{
  "num_hidden_layers": 15,
  "hidden_size": 384,
  "num_attention_heads": 3,
  "num_key_value_heads": 3,
  "head_dim": 128,
  "intermediate_size": 1536,
  "vocab_size": 8192,
  "hidden_act": "squared_relu",
  "norm": "rmsnorm",
  "norm_place": "pre",
  "norm_eps": 1e-06,
  "positions": "rope",
  "rope_theta": 10000.0,
  "rope_fraction": 1.0,
  "qk_norm": true,
  "attn_scale": 0.0884,
  "bias": "none",
  "tie_word_embeddings": false,
  "parallel_block": false,
  "extras": ["capped logits"],
  "init": "uniform",
  "init_std_qkv": 0.023,
  "init_std_o": 0.0,
  "init_std_up": 0.023,
  "init_std_down": 0.0,
  "optimizer": "muon_variant",
  "learning_rate": 0.0134,
  "lr_mult_o": 1.24,
  "beta1": 0.95,
  "lr_head": 0.0119,
  "warmup_steps": 0,
  "schedule": "wsd",
  "decay_fraction": 0.893,
  "decay_shape": "linear",
  "final_lr_fraction": 0.0,
  "batch_tokens": 131072,
  "max_seq_len": 512,
  "doc_mask": true,
  "train_tokens": 520200000,
  "max_steps": 3969,
  "dataset": "wikipedia_en"
}
MLP neurons of a small language model. Each row is named by its layer, matrix (up: input weights) and neuron, and shows model dimensions 192-287. Each number is 128 + 32 x the weight over its row's rms, rounded and kept within 0 to 255. Numbers have three digits each.
After each neuron's rows, "fires in" lists the words (lower case) most often at its 100 highest values on Wikipedia text that the model never trained on. A number after a token or word is its count.

L8.up722:123136196140174122129118117100107074113116144073054154103136107144115147141116123153122149085129211143108142148074140184128188097101140131144195084179141079088130078088165114110126096210111124112079128164099177128073094137139068098078109060139104104064174071120119058139098155110092143111
fires in: "high" 25, "air" 10, "highest" 7, "west" 7, "total" 5

L10.up146:121118135180088067144066106082171137068120215129124078114172148141078144138160119097126147149075178089142130165111134102109100133130169160092129129086078104159155126099098112080133169156131093135157203087159070125147136163142168140152106081147164115165095157092078116181146102116151160134
fires in: "a" 68

L5.up779:134131151150068150081117177111106126084094145152178230120117122116174103104212095076124143170142115121147068139154148085132140142147139193183221101138111149077118153125087151173080192074145144154107134098111196110091093185137072157137165135132092064108112124127127182088137157133122148122
fires in: "american" 29, "known" 14, "telegraph" 6, "serve" 6, "elephant" 4, "steady" 4

L5.up469:141158185077116108092116108189149104159080175152108119088063100116147113149106152155105089158152100165111182103144118134128195140102132098091143159102144118118137098084069116073168119153134068165130124148134140138175136059156124195102134118133136107130142125134117079203088120127112200116
fires in: "life" 20, "best" 12, "marie" 8, "maritime" 6, "love" 6, "lived" 4

L5.up1065:132146130128122058125158125124080104172141155159061119180071144114116173098160097059098138117154113145093130152172136142082143121149121097088190080054106132121094083158101210148169153158124123051134131127120122143124119168128104129139168230117150185140124145106131154122110152118115113136
fires in: "one" 44, "each" 10, "every" 6, "per" 5

L9.up659:149214113093150119125158108097109134119124150082096136124142101049164162154116091132150170108105116124101173056082174106084179154128151135168156108145099141095117147125096114130120187138150182170131104134129136155071142121119177189119081121128172104065139064106171155132109121054087103151
fires in: "a" 77

L10.up210:124107113181120151106125141095196079125141139154128195136207125118091121139187109155110130131129113148105111122099171134137130199166143197116087117146139112085150089069156203173158117143139178106099151121069136142099181117142172180127154141121181139173142175149110157117114130128119136104
fires in: "in" 34, "for" 16, "to" 5, "through" 5

L9.up592:120114063134102161165145174155115119120120122112152124139139208123139083043152113102192100125126124120154107141149082113100089194119096167116087084130114116170078151157093125146087111148121149072086130117119118120173168180175126120209148101093115161126125125103077159112164115118126112106
fires in: "early" 20, "of" 14, "later" 12, "his" 8

L8.up1276:164130113112140060113147133123141201091137152216192079159117065134130078107107098080085189120133140131183097095099080123110134164140125171162174126155105147122110164126153104190149165168139080081189098117140143132109145086172082142086109184113131137064136108149111127173053170115103182167
fires in: "grumman" 22, "suzuki" 15, "jody" 12, "korotkov" 6, "tiff" 4